MLP neurons of a small language model. Each row is named by its layer, matrix (gate and up: input weights) and neuron, and shows model dimensions 80-175. Each number is 500 + 50 x the weight over its row's rms, rounded and kept within 0 to 999. Numbers have three digits each. A neuron's up and down rows have the sign that makes its largest values positive.
After each neuron's rows, "fires in" lists the words (lower case) most often at its 100 highest values on Wikipedia text that the model never trained on.

L5.gate44:543507485477456424491463521532554466533520540573480492471456415472523464631597555430473613402540539512522443529512495558608561510357527540594437486399530529540512582583465508497479472441517541464492576538462519547529588505471495522574546435498509533570549465484518449499527490514502531522
L5.up44:504395491458581483509508443534409466496500423483557526532494424510476647548436537458533424520494469522495561526416456492509431567482544479583425387494520540507399566485600594547424499437536455506549574551523553450598445491494527519542573433543505515576456555563546344527558481539414473575
fires in: "to"

L6.gate162:497538490589483435614426565462480512542431451533495527531557457478413499434458525504443497540521553535403450474496543475561563526478401428534401483464527634572503486555532487453506566495517481511526522483508601469543534448543485464570500544477401445509561525440520519479571543495494543500
L6.up162:443522543515481504454529572593523488466543502523497516510516479524436490511393477520482413470498539552463522470526450424497494512539583461577553479496533479472465470454434503496453486534571469527494543521455543519496478521557469466489388557470510458526503484648472577519429394472470444580
fires in: "it", "same", "first", "that"

L8.gate424:410537433472476457483447517498479383532460540578514461520461474488561433516533514463451553502522498452588598457515479496532490460442569524516485451484549572489490390486535489493557450403566475425515467542546539456511480472512518532421488480541580409528620535526509498562548512512529513457
L8.up424:449452492580462540568546520498511458526502457556473471494621519547548526470474455508416551525418529535554524435512533477476460627565518509516558442551473446554512462465507555536470543498437596473531425420557411410531392426600564502443498479518433510474480481486489431478489485498513478515
fires in: "in", "made", "led", "on", "to"

L3.gate367:440443521580439466551470500503605525415467487432629433488460475433480471515463559528512566527509538530448449493518469482480488547510497536529400466528435487456482456411525540510588434479548456468518457539383572517479563438606505504580453585479488463538457435472539536477512531485462418495
L3.up367:536555512498544500450462493465521506475568523464428516439524489449575501472458396467508616409457518467495588488456466482417494460532402502475467500430466464473522491471585462505467545565530422346571523491486516490537478545522373451564446562497491483454483443464625510570482444461497492459
fires in: "such", "same", "few", "similar"

L10.gate283:499466455576545449491497475530468546581517428513401522479477472488507499537425377494606502513458474470469492484467443548500492564473411414610344519494536412418468484506520422487480598549537473381545537528510486545496481540606440460492448502462511523474550533522601481566589505578478499506
L10.up283:517606536477395535526481551462575514516560536527504547500564500439480461524467506554441510579461511463538522500482403569504463524471517491538511542516538466424487492597579480541485562452497524553456579520496405432431529502498565523487552546504459563417487437436509566440533512533539461532
fires in: "of", "after", "to", "by", "from", "in"

L9.gate203:501649479484526465514494496559474530516606502574529421552444540365460427616477496587572516530527584488605553497379541413502444428437447467509384557477532500419518397546525483503474531382502477458533554456537476458478476483522563466551485495479532571417516404560461526491577465552506504465
L9.up203:498544428519614558530533511458516471501501545475444565441463517546504440517468588428582551463468516455485478418500421493519421518496588475523556471466361468587478489507497527485545378492512468408519395433501537448497494535614452489433507456538491462430441591481478498464477461501407460396
fires in: "the", "a", "of"

L6.gate503:522462432618471476506401404574500532514558539498544455499480533459517464433464505530488530579401489470573592518509541436539534514408454486589564490561547555503511434474550416439471439482593506426555536510500471476499483459571449436554466488438472496450472530497543436490551548573525534474
L6.up503:451479499544409462492500546491468512518491506445466535580491617427460523468424502496536523521486477566514498432504459533529542519584542512492498461537514577554542513495516541450515496454475538546581464505546573463519500548532554499542574529515505559490438480468494488559610487517380619393
fires in: "best", "a", "how", "outstanding", "for", "song"

L5.gate705:581461520518464417531536520482486484543503503414541427466508521420471517447457452433529590462450468494606447528527479512412463485487525469484510578556498440530453510414541458507507503438423506517527514510469504514439516470487486591544503526495487550414509499479488518444460466461374530406
L5.up705:507417489496424439491535487516446537548510513415473504396473520497542464521404449428494497450483473555465484364435519502437405515412533489475440536478476461481520387530533442497493500557487518632539573566538567422473504570437592549457441469456480524537488618508440540525451501480489513496
fires in: "by", "from", "each", "three", "one", "of"

L6.gate75:537568560525439417435474483465527420499459489659482537467482475448497491473499402427469495493493569514523496435588558499467596425431561490423573530552543431553458489572514598454434482495516555461418519610442475446521527488520497504578511490609501607571459486433565435562432476479511577424
L6.up75:526464539449531441568486617545541463466427501522483469498521483448397460511391493499567453482454537497503536398456479472477472403388546494523572585555532503609532545489504615475483483450542486445500504453518512496544483489528501507513602415544614590553463412468548414505499433508527522477
fires in: "the", "a", "he", "aide", "it", "his"

L5.gate7:465473480493487460448483405542462453513496484564560504549398438455483579524516454530439487522445482477532501525515507489519474472589437510504472481483475559523480460576493536475462543457505514448415529499443562462547437469439438543486452554543404422459548450568522540494469432524445461465
L5.up7:399512521452513477596525566446560416440489407435528477469563545503509502469584461472493518476537540494494473520493403552362525491491550537543489409537509436553584516411497524465451560604482512442448488564520495481529435536565600588545549505518506553502542496529625453539514421456563514451
fires in: "in", "to", "on", "at", "of"

L8.gate704:454630471511529480517476514534502513525451446513496576515560479443482419486537507521540488573515605460567586474486495544447523485537416497617497507499487458482573444515417505457465525499455573557528520580580419439423454430559576445461512510565452449550544483506406521582498497498433496486
L8.up704:480608486451491520490494633399539522567540509554469481537557550498477467506562455507493496512446546493487587422584566564593558419516482509489502483527463471478541562431500561506460464496590519474549442530535520491500439572485528463500465519555540505492593530426528513561523496414390471492
fires in: "as", "called", "was", "being", "ground"

L5.gate140:524580441521462620496492499464514449457496499445566530515461490537425470443491524565570499513510406459454459535412508539561574546468434519458497527599406462471477465529486403483514554536510490520584562517549571393506459494514447357501505537547468475483581536429517543488510514456427513438
L5.up140:473462500480425545524551376462527558407510513475572488517561499511437485533549505498578486508491456415524527480527466501477586583568435519511545407528481415501415532507598496455444506520484527505477532556477498556545500533534429549485601513552545418453514573512458443515439444525490515452
fires in: "when", "during", "if", "of", "while", "which"

L9.gate592:516561489574460541451479555518531478519479508457524483500565491447505569546495552467542606594510484481509596513529557468522491572490520502573549569513521539491408514549528545437537557568426456567543590597531553446548418451568511495526521459615575522487540549545491542514511486469537525540
L9.up592:509490561442504459462529544449471535503546544462488445412430524557567566448505500484518468537379562539542543408470424445530557533498487475574486571459539467403487550449547462498472525539575440433458431481478533485436509445551565498444489444583564574501443489515541531448456519481487450520
fires in: "of", "on", "in"

L8.gate221:588501459579576394526532494463535522577509457411526451447543470490567513527534487499474538583374574537581429479532477450580511476533494431512553535501543528431387500447481489457525512509593472528530510625516420519459441494588503534475529501416435504548543531498468532539550447480481473509
L8.up221:496494415516498499399463504557554538552529546462457499531495499495501556584430466561505484503428470509478446413526545522439467538483538530520511549435529609502430515454527435535468518547494486473459411552545485388430513480595549515479517485514532588487475522510455502520561461454585532512
fires in: "of", "by", "about"

L6.gate27:506488460529440528420502443541416478471460607463422593457453554438547474501442454510510550421512533612571453506493504592515502533518432468408577489571527606523503597423499428544503465440512488419508561488508578501586514515464495522501561566505557477420511499516579494446550472522489490503
L6.up27:496474384613440411514504562543424554443497437418624549564452480444480569429473486519537542504532486520559495505525425543462504494546543468563473448526505497382549467375548564498444483473556477501494449517552583451513485513458524490578498441584544548503512501469415470490483528432534560525
fires in: "first", "one", "1", "second"

L5.gate170:464516471545437473453462401511513527561454490460574557570446578504472457577500469528566565554518481604609494478470493414504529483500515538512530550556481512595566476413487476475510514505390547472444510551486514524330542483489605520465479586547470475525526509583528460514491436448440539479
L5.up170:502469466567560442488432440555482441529459640463535531460511586508519416484473504466534483555475472517485472537474487452398455495462410519535488463549547558423463511450492411354504517467554536474510491526485538628518439517511477485436422550516532472510525384442506485577489495495419536499
fires in: "began", "born", "started", "opened", "starting", "first"

L5.gate242:645562605547477450412487534458461556511467425502564583583509498495545436469496577466492572480519511505492509456592534419596551599428458470548471490494522475491450474495463439536586484578547630460496532582510585506508590546497450470523470489458483571532471483463533398488529565514522501487
L5.up242:593513402475495605551503505452540476546444561552512452547403428420459630418418502572498668428535571461566562462466575500554619466533448508577540529449466473514527514528495499441569490390491539513455597478530496502585509496468527493601541494460492487444537455505472509510533471590541427539
fires in: "as", "and", "the", "not", "south"

L3.gate518:495510454554485530526483459480515600508565495446437577558512494541527376518472453454511481476496469592475551488488542504499606549512442533534451517478494466386513487500479602594534504563418502409430599552476549556468436492532399305512514484415504479399548470463547502494514517508629502504
L3.up518:435361422490551546546483475548452462473555500527499507438568460494553549472517525551613561413541479490555460534509507468533498525471462477516479527489526664547497552538553536503538473516528530455369456581529494474489443499463610536451437518539523470500448441546489423469463493533487520440
fires in: "second", "third", "first", "15th", "new"

L9.gate135:477484432505460548529517547500570578520471409530428556508558525568539506468547548460501534438488538458561487569627455542498541467484475499482475505493480399531493507480415505565459533460432432493472502545508402533463645555504408438494503484514468517584590516447509477429507464553490451392
L9.up135:598414577496423434440495486513533434543443484579461504505516471553564547533513538488469426516536523521480438481601549487528471489472520540502523467406516490568534559504478465487491535463419441534455512466425562552467521517453447523554510595442519488509616545484492491481483495551513515492
fires in: "it", "they", "later", "since", "soon", "have"

L8.gate205:551454478541439516485487470606465399550456468522594479449517474552489455352530474615482537485464491479455460460475520440508517549512418550495442388463489543465523502609396496550501467503448479528515516411467453514527431421537492406547460610472546517504544505484399433500491479574474539450
L8.up205:415477455495472502477513510483450563575397523571422496496497561507624463550567526511471496486560470528492581490502483545532446447508532539485521485520496478505522495446481496501538526500518503472481502461513543518467429512478481493454482467560492460387578534502512445605497471503471516486
fires in: "have", "has", "had", "led"

L8.gate713:544552429522398432531536517488560522508445552516427557499493537456555408490508486503413523466521493531478497490465562488497565505527507466610500469487543533406566570497496467531498506384469503547515551472537472452493586523538425428472466489535556567468471450460421552457540484556419573479
L8.up713:510514522537587562452483462519447519477539458565527568491523593420613446490447496549473452515475509514507473433534514422539441434481550444464472482476555613474566423555518498481514494479544559620580509551550575416524482513524451536455369530497484488513443413438521523543466515446516474533
fires in: "it", "that", "what", "which"

L8.gate929:496536455538505493512494535517449453522513553609487523492602510503485463510531521451531510452528412483507500481488527504550483470448480525478480491495478469631505535509506485514412501525457544632426584530475408458565521540492456469517380526539423545497472446530502537453526426423485544537
L8.up929:543512478500532458517481482576442535539505586501477465430500509511529433559516481453467404493512436495470566393434446489481459503497445516476451454473539438524545467547519534460548545526503500497506609516484500519555509543494495574465431582486532499495552461470458570562508418466492542438
fires in: "had", "have", "has", "s", "was"

L6.gate165:469632453591494527449420591494603467448474480397396504468491560441539450525520486449466577511502544381481513511461524446493490519444460491494529515469463538449454489529453447537495515506466557531549444536492531466457524475579407537535565492517448501502510571572444542465575483521425504530
L6.up165:427652501521559545401484506457582585480554537438432491554565560516571579513536504566512567469432461487561535484496558561472457482498449469591548524540527575514569405453497489485483498586417473508516473485536490444482399461462557621566549524514448557564482521571544430529528560527492439553
fires in: "of", "2000", "cust"

L8.gate926:484510505515564556491483551523510584499579482507490531474531481451429483619494617500462460445514557443483555540461557540459522475492528515491477467428509539520517475509466538504463516511467447483597548531550443522553510525484484520571467454441500494454573455386498462446544476538557476535
L8.up926:493506449504531585514534550480462520483546436517472590510464458555534483530413442373516447443481483535457543497546506529512456548566527486509527518532580452560555528399514529538534473434498485494570524515372423589513492486476477535517541406567467520577533404481501427533420485458495493452
fires in: "is", "was", "to", "were"

L5.gate896:471473417504508539490473473482484533548513496377504532558500393432447512524435447470467567553557578475547477592555419529606545440532516601491495574587399431468504490631456540465568398451439539480491545456545594521500481498558554502524491457503570557442383456433467528517459492529550481475
L5.up896:517499485401476397574445424495511453415513437558514550396509521475471603463562450558545517493555420416458543457533613472531520461586464506534569462406468577549513525515444516512519505557531497518543470557536436478523495516503487510500438530477445486436458563479452482528544460454476521390
fires in: "first", "second", "from", "third", "fifth"

L5.gate2:537461472547477578405457436474556460493496533501551411546503463394495524542509497455442571546492443479592538545499510533516498510414473538526436478420549530466395516429542457499327549556514515436543508538548537440562414448412539545506517440571449544513558503456541503467521461557422452437
L5.up2:433494495493495472412555496469624487560532542468452507413432567555562530546446549498466469439527491463563519459547515374513387514446539498566532505526502505484478532489528499587475488560531473416469505521581444586415449580476544533619590512473590517519535531402559564560540512510554472430
fires in: "at", "to", "for", "on", "in", "over"

L6.gate435:595496475516516468497487529506555551599439398462504532548563535491490436512463374464558609493457534540543449513489593496472581497473439501555519522470562481529468415479585476462415530587505495473512531442522448515390516504546480498426503481487435439496540473485505532529422495485513479509
L6.up435:567474419507507456495482457469473510559566567525491480504554563491497469433488562470464590592369511513407462500470562521462455514569458534530407514435589478474417562485504501488511528578468391539540453516619471493495497461451498509394482629543595466608537451465576485518537472448449575478
fires in: "to", "of", "for"

L6.gate881:515570468613507470523502575563515527515623462510489605543511428489547527497496481467531463468534514503442492486495575468613493568452455524550443488515536504553552459534533479463442473534451458508500560537466481474531562584501426449487462509529548581544507550526525536535548526472462544495
L6.up881:474544481474499618419513536479512534477548426495523453523459422483543518481398520494490510534439564548544457557571400571408511458516481526557442533471394517499478507580470546525493529487541457519531552497537452484536529502568468551571585439452460499490505482588450494535465423568501482422
fires in: "his", "of", "years", "for", "her", "in"

L5.gate1016:555537453537521513555465501460445492576462435517512571579549528350519426488490418572537592424472497407537635529548535515489654482541489533468479455449580527522482547650468545421487475442493507448476521464469568543535504510498516482536511450436548585452550465581494465472589482501480561463
L5.up1016:568500473429441423469503491536496550483491567487518484516435440457553544586435528508507626532524480454504437512459459468450604479496445478448574404418474565437483511457440499594471479501552619521547548478505554466512613571496441615496489576420445411460543480488393466578604521446459548486
fires in: "the", "south", "as"

L9.gate581:411543458502453500580473519446510490598489438527541495472401438524548543549497483472494421556508583469462525437510480534505456450540473479519591493595455547581486445496401486544590366477497570401562578506448406471480551508502479519596477484503479433421423504525426458510514491509514567494
L9.up581:476484453517446455570442475487464532454454495458456438490468472410556492579492523587482520511473498446519484420436489455549505533527604465480424531480632556476553512416522453461508492541455483550506572557468458515448513493447510444527516513509542498480518457550502605466490510408446389503
fires in: "a", "aide"

L10.gate891:408384427441399445486441480495485500570441599553519495486509561470478527472415541470426567475474542493383505467475527507437542395516496518487498430481509518545480594505529450493542493462479413598470486524434533490539545602491452430413562555510524503463546553452506559441438463490428514531
L10.up891:483430551549484425526475518503562449599552448493469585562450519521494491536511466555439394500464495485491525503444524520476498508439427504489415492470552451426550486564573531471477517485516516587528527572614574458461488480510542509504484452551483531575499494508501484470575509539478544506
fires in: "that", "which", "have", "to", "had", "has"

L9.gate290:494542434548488590486451484496442456569507551585587524508479451419491516554527453497471474480463514458555472476554486538532472477473477529449527465353511562538506559395458414453576450435477466395566560456457542506585519553516479505479422528577512504548624610486473553454533530506476633519
L9.up290:322532559503491517497558486522562483460526566525489432466455493429547501511495512462412485483527521414513414392501466541456469491558478530423554448554548567434559446465478501563547467470529498516542542522545454551504557631501503553497515492511443516578491549533516497430496502448517522436
fires in: "a", "two", "old"

L6.gate32:416502451577484561499531471546629465511488472501546630533430445449524452501610425448455479500491488525507427549535547510488475518582459556464537474529493423505395408520526343477490476454382570481448529486519366496548439456424427491413545522425433532539479506445534518501552522472379497541
L6.up32:540485508518574616484510389571491406577438421515560568567547477353531470465471447507545531544529519516437518568511489403427441470569541475394570484544473612517410448460458523419425521464454545537519583622527498515482469496558481531460572539522442433465532500484448525476457492521465541460
fires in: "born", "which", "turnout", "opened", "open"

L10.gate630:442549447556468491556354441521429528644495505535553419507503510444390465496584453489497455485544542506537495591569539499522535608463541518560570441607596408548551512544521463450466504509481498513492494492515369532477500473531584532551483494539465596524441444615555485463504554475463479462
L10.up630:572456514574469423462433476512489522519561527524439512513478471408497465503487439460535409501462469510536539449534545499529423483495555434474439537536620497520467472412594542480482540490553471492516550496418469506521618517428502547546519507481532476458510546406528504415470491472464466442
fires in: "was", "is", "s", "been", "be"

L3.gate91:506529522512525503456559459479470560632550539585527545506431526482504468484516536538486485513452502465451554548494635472491574506491462512575476379523505502522534590434567455502493483435447485486483544533516510432504457415425483510381526448575351448508553530510573582443468448520470580492
L3.up91:476547481485521396528494571508562549446440519485535494513500510474431471474597473562501389541513408595505543651522422448544437538479496512552510547539440445463502495552455607447520486401562582488458433514553535514548484558431531509526436525554494516590598506413469541455469495503449463417
fires in: "as", "or", "for"

L5.gate50:558530570533571488408460527468539501555402575506639554474516462494427536429443556532534416438610487491493436509540523575512537524584475495541488408499439530492533485463456460555558463461456479487455527527471547496496442477565318543550497471510463506505567592591420497428580417472467516501
L5.up50:488581579545504554475558480585561376444502560479568483533497465540425444461421495530489477495455506483489502485523575464363580488534501575474496474549529460440513545448530486520453467501456521478549449457479538550506503571493542447527450536445521513577553536491524450501578448477564518535
fires in: "some", "many", "most", "few", "all", "following"

L8.gate675:443516508558497495560565473559558544459494480478484532544535469527425476527476513473538560529466585489424545397516484547436561578481463455522480401570493483524470539445461513499499478576524577520593425520476451463471464477527452532504541508508419468434410519589453409509516411496460481538
L8.up675:485486475543510411450488523548457545555495543503445464455520532456480600439474588562440541451541582498453536543466492498516502602480497523557513384402453419487524565463590531490428598501403409478594557472588506531533513524506417511508539491522500454484550476444429588556525605512484472426
fires in: "in", "of", "two", "few", "such", "following"

L5.gate151:577504377492508508504395542451507416582423402507538549469567446496477413468482445521568531490502541486557581412563474597535501554470459520490443529487543483519523509515506508407539517498583556469583520514477482517502534515430447508515514410401551529422472457478399425448410417570531506481
L5.up151:471451533420543519614495508477548554494535460425537486566573539544578489452455480465562517500570447475420480409488475548511501640490478538493508487503470531453542454474470442445547515524479582541477510504514461550456576537454499417515490567515477490551468524539560502552482484499595568501
fires in: "as", "mission", "vice"

L3.gate778:474551398558526423482494503508598514498556530527547558522499489453505540549557463532566485444501558509564531556547441460542570467484497499597455460436572470531573504497518462470466435525505527467504497460521501411448579486541504522452516576543453535517462485478505468489584547544464493453
L3.up778:487524456478584476469459515487573467487583500485501474406496526428533556543580544516567466512484439619619440450444398494499490495477430504512516480497514503493518446479540566455488480425550503548499541556593540423509459493505544549549503551481427461486476529571568548513487535516487478451
fires in: "of", "united", "early", "its", "general", "military"

L3.gate788:573507502587569428494395466491581503521450432470517601531515456469515414529487536413404528494431587436497531611553489469529538397475511507506580508492450554539467482557442531527328430511553541430518488630528408518467557468535448505539550474505467549459510636545593469487462493463536583548
L3.up788:529517551534570497464484412452554459471496520530631544490477528545458559527522508515435511510504503464528554440508525496476431431484547523499450470494510526484438579511469500510492480522522462493554501500480474460436529579477536509470526663496504417388566479451500403526644535530520518536
fires in: "the", "a", "to", "in"

L6.gate931:456449525408483460468486423481566462479471471549528544493492466502495534438504500522472549492456483447474517578526494495496520417416436527593523502532501575527394564500551542574424483480564559419529455516486529466513531485520399426478557515612442413382639540574509528507507450487529469465
L6.up931:400508426448484564463409533446452484506487538495506502509522497498486518534479544533482587541467476454595565531479417571527498499443504462524577506526478544422499523530606440498505502565425427446495536483509501440541511628506474479470556501481531397549556564490452556510565473525480518503
fires in: "in", "as", "at", "by", "over", "since"

L6.gate687:517516506530490502487511471472537535524496521531553491491530556505550370623563425464531483589444472503556549464517504499590493428503475486509370484505445479537425487398595584509442499464467504502497519596421566473478476397403535614453329454485489468542597434527572426528502456433459573483
L6.up687:434434411515568393468572561486405407548472534458381390492558451524453502501520597469431432528418535459496496490428490537472471543522460411449448573515546423496553531498475476481549517500507481488460504568496527570485475565484591564485498535511579528610494530490502485506514483535438484496
fires in: "had", "who", "also", "has", "dalsbruk"

L3.gate305:489398527487474615576440455555414472498466484459472572493579518590517446467616552518511509478576574461455442552467623539511587458542486442501495568489514478524430479586503479612445418407486532441436554459440482469511494497496499478463526550480433543459547453540506413575422403453422534511
L3.up305:507498480534561458551464534501472473367430559479542486438488463515603433492523506459513426492476573529477496536523522436556409477459472490493460440486530509486447477490481602464554426549562547529443517476561457519487548497531550563433362580486529443497535468471420476548475400468587489482
fires in: "6", "9", "2", "4", "3"

L6.gate91:488480539489403414476544570534554453526501479519465566541477419514424455483609502546527509538372504478533502469443429408600489513395467507583472507427483523542503499518437473412463529551597517496451574479503539494518569490572445512574543475383538493484501506521457427542509433574511467512
L6.up91:423625555519488512469448577542548488482456505442521518533535536499483500443496433467579490571508593537558508489525481473476598527484517503448487401394425494470503385491452557396645442442544498494502478503501491429572488450440624546556465504558598528494525465502565532508492464602454530485
fires in: "as", "first", "number", "name", "into", "vice"

L3.gate515:513611473530448508415530468498429413399497466491514553567455495471553574385527555583508396564538512499541569534512490506510516539471553486483566563506587497378461447542538488535489476553478545464377418442461576457509555394529466518460524596443461526505447516520507543424504390508530458501
L3.up515:626405467464521513472427539473492473473506520504585484465544551443531466563459506396510450440492497450512553553550606517570410499531572465484485480414554471499554551508502557456448525582487559550452669564369541463378437511499456475547486497478481544498528445526464421492491477517564428400
fires in: "2", "8", "1", "0", "3", "9"

L5.gate893:517547487611491476528562485474418543578529495532475585553504441397518424521508423465587480438480514589493473534490447349392503434538529447529515468496525491487461515378486526404546558531471446499548534593525507502512626416480492505501514526495440538426508440456447481570505476417513521492
L5.up893:540587514607493497482510451526546406529399364447507564422502606558546484431539534396617517410498414536411527586485471515596512488452449492489453582423428552448514549489574492535525564572448492509511430433412587509460438477521450439514520536612526489545525420476607475485507478541486465474
fires in: "the"

L5.gate184:534583501500510574479439521543516478421496629436589584523463503520542521518515497480475583449561520498511536436449545563446507584484452517475460539461488567445601459445478458567457407396522476467544516511410480462509534540564471502553493510429414487556519555481532513497560462593464517438
L5.up184:495534415595449406488446440379509529561484551529497555475470569557475528569548493488503509554508496595443583533462525424369488548557432480542566592507507494551454502560580441581457541519423399446482537474528501504464512453463482597477473467466452514440530487535484524576477462506464551607
fires in: "of", "one", "six", "age", "all", "older"

L6.gate912:486536485475397571592493534448551449455479482464483487511460444453515481563493477440521599469442636426638539469532472477483518428445536475555538460546516552585488567508515554487499525466537514425586484489495520534537497457533462529531556520492465451413543476432504468465501454537524521441
L6.up912:429516542449463490611529607506503553470534549476512510470555426483544516443505512427560487584519529496612488519512539478498485529486459464523489413541508487458464468345415534525473590514528488546473533536568658540509509526457532536513500499426503460417503442482469485482494474422492447528
fires in: "same", "this", "of", "own", "strongman"

L8.gate53:512478524571489476519567502535600507508555461573415503580535458444410504521491468571535533567394591580593516438520431499495429515449477580565567480521441500483469457509476428507441457553529512487500532502516446361429465463531479412537472557513449487488498521509398521483399471507461484443
L8.up53:529537528454513569470429570491512515513495411424515438424565456475581410497442547420464551474536466563517551550493512539463410557492539508552487452360514406485456491582512396524479482466464459519445533568516463475443531513558569492497469500541526536506516525593413509529499494419484474518
fires in: "of", "in", "on", "from", "to"

L3.gate619:480453471589438583486531410543541470513432505462465499568481537538470482434491490463477493504382550594492492511516471458533586594561490536488480483624484472488452635507602535389466506490450497505534539486457499513524417438542490522489424481530548568345544536482526500488473425478601483463
L3.up619:454583604540448547495511451437454538514437563520534526460524461401518445543488541564451501505437504414583472513553497484559497513515467456420580489517454428466487472480537598450461481565531464511592524549452575477430463504529518517557576509537472508461496477381409509590450507435448473536
fires in: "of"

L9.gate852:528565502497549580460535484427563530512475449524535543457508523440536571492459543501432548531453407497497488522545427490530438543434550479546446508484498447512489483499512412411556513365505446443547570507481504475616520538504485515463476444450547445522568564505576508461492532513522578520
L9.up852:491518450459406455614481471552523492481550471499462510508530434506473512464360518533515559474542559522523477414481507516478515402461480462511520522585470534513501540471545454457589553519530530498537513432540469499463519591543594480479491468470575473548487466535511469432509547510483480525
fires in: "and", "on", "as", "is", "was"

L8.gate734:420517468491524527429613533494529484607512508504531503564364523443552459503543390479547571530522579494489510511554455486567555540468423539542489564479529471491464551496566501497444483397553445546660503491453426483542462520460468506485385506577470480527519503538560486481403487546531615516
L8.up734:419492335461562531415536477337546540562569550482523465511441520466463492517432456521494552493466522496397473496414472581557514510450505533477486599489471551465525497428611567458515470399506356467525448513525460517483536596414527451497451424507494529535531486452533532479465544378476530548
fires in: "for", "had", "was", "of", "on"

L5.gate983:607575481461444492513537466462538500519449520556534577476507502451401512498489516497554551576435446455475426623544441491436565437534523471498515491491485504508491556503521471516478426482487503484468476591458475451510531472569424530469482467540484441544599531524549545505524460574475553515
L5.up983:558553410552433567570533452512439562534413439602549542473564462457533439550464482513584520607481520470527481488535475508513568510471444449430469446542434484484460572490501483456448482521482547472468501566481572505573514546450474495564532503437485499593534422447510469455493532653362511480
fires in: "or", "and", "than", "for", "the", "of"

L6.gate127:501551528576463472505476494569596472498491505450491487544545508542510510449480452644483522504449477551489523511488536416492511511426431542545517486560507581483415504527546477544526480471475483517441481521454518389484551501527577476523427502495497502485558452509587444486587423454563563515
L6.up127:479521497578459439535484486533496523601486505476421536549546534384538398506449577429581516493442411494418519431461499433592536504507544496495442457500457570497473461441537500465491511561556447455421376509500516574481522605589431408490451561480518568504493528400420549517532573534472545500
fires in: "that", "this", "of", "for", "about"

L9.gate785:494452441498360605504537456528579464523563593578469493547514408441513526517499588525501439415529588482486560502501489546556513544442502481544512500434504597502557524613526523446478515523471441595450559521439525491432505554460488516533496469481466522515539556428579503423449481463475573512
L9.up785:426435625544495573502476452525470529493481483572427494576578486474512491553494496489616508534497525501537494467443528544545489516577474503523459505492552498534541529460481517518466567511430501555519551555489483550471544472563572578567538505512400565461456533519506470502542519402439593558
fires in: "to", "would", "not", "could", "will", "should"

L10.gate389:492528480537408504428408482552554584603561523477438440479539514436433512504479486472453478517544520507540484463535489466444554486453528536539512527504626480529603467417622437500497508461472474426439567489534567515507505601425513579446454501529441558556470542478564484401502531611466508500
L10.up389:515464501563512479496559489450536510556503520446465523503475614427394429556544524473540473469500529391524506462459541520523487463516584547480508451545504414477503507470542460428547420469572497414492486610493493532498489608469505573516494585586439461455449524480525471492569434537446495488
fires in: "for", "in", "while", "3", "of", "to"

L10.gate534:561521513490490405429498493481507488544507467527567517487519561534471477534510447559525548492502607485388526502441494537504456581382512468443457510622417438462558527496437456455538563443510460452529513516500591572404410519623405547488512428522521539480603502468494526451542493471562520461
L10.up534:505543412499476474570431526529575630518387645443475495519495559461410472587582417535547509470537595510515594511549500433451468485502425569600497484587493547496531474462534553465510468480504576532505443523474525479480529483603490503465513426535407446480457617465383471444476501528543564429
fires in: "the", "in", "a", "of"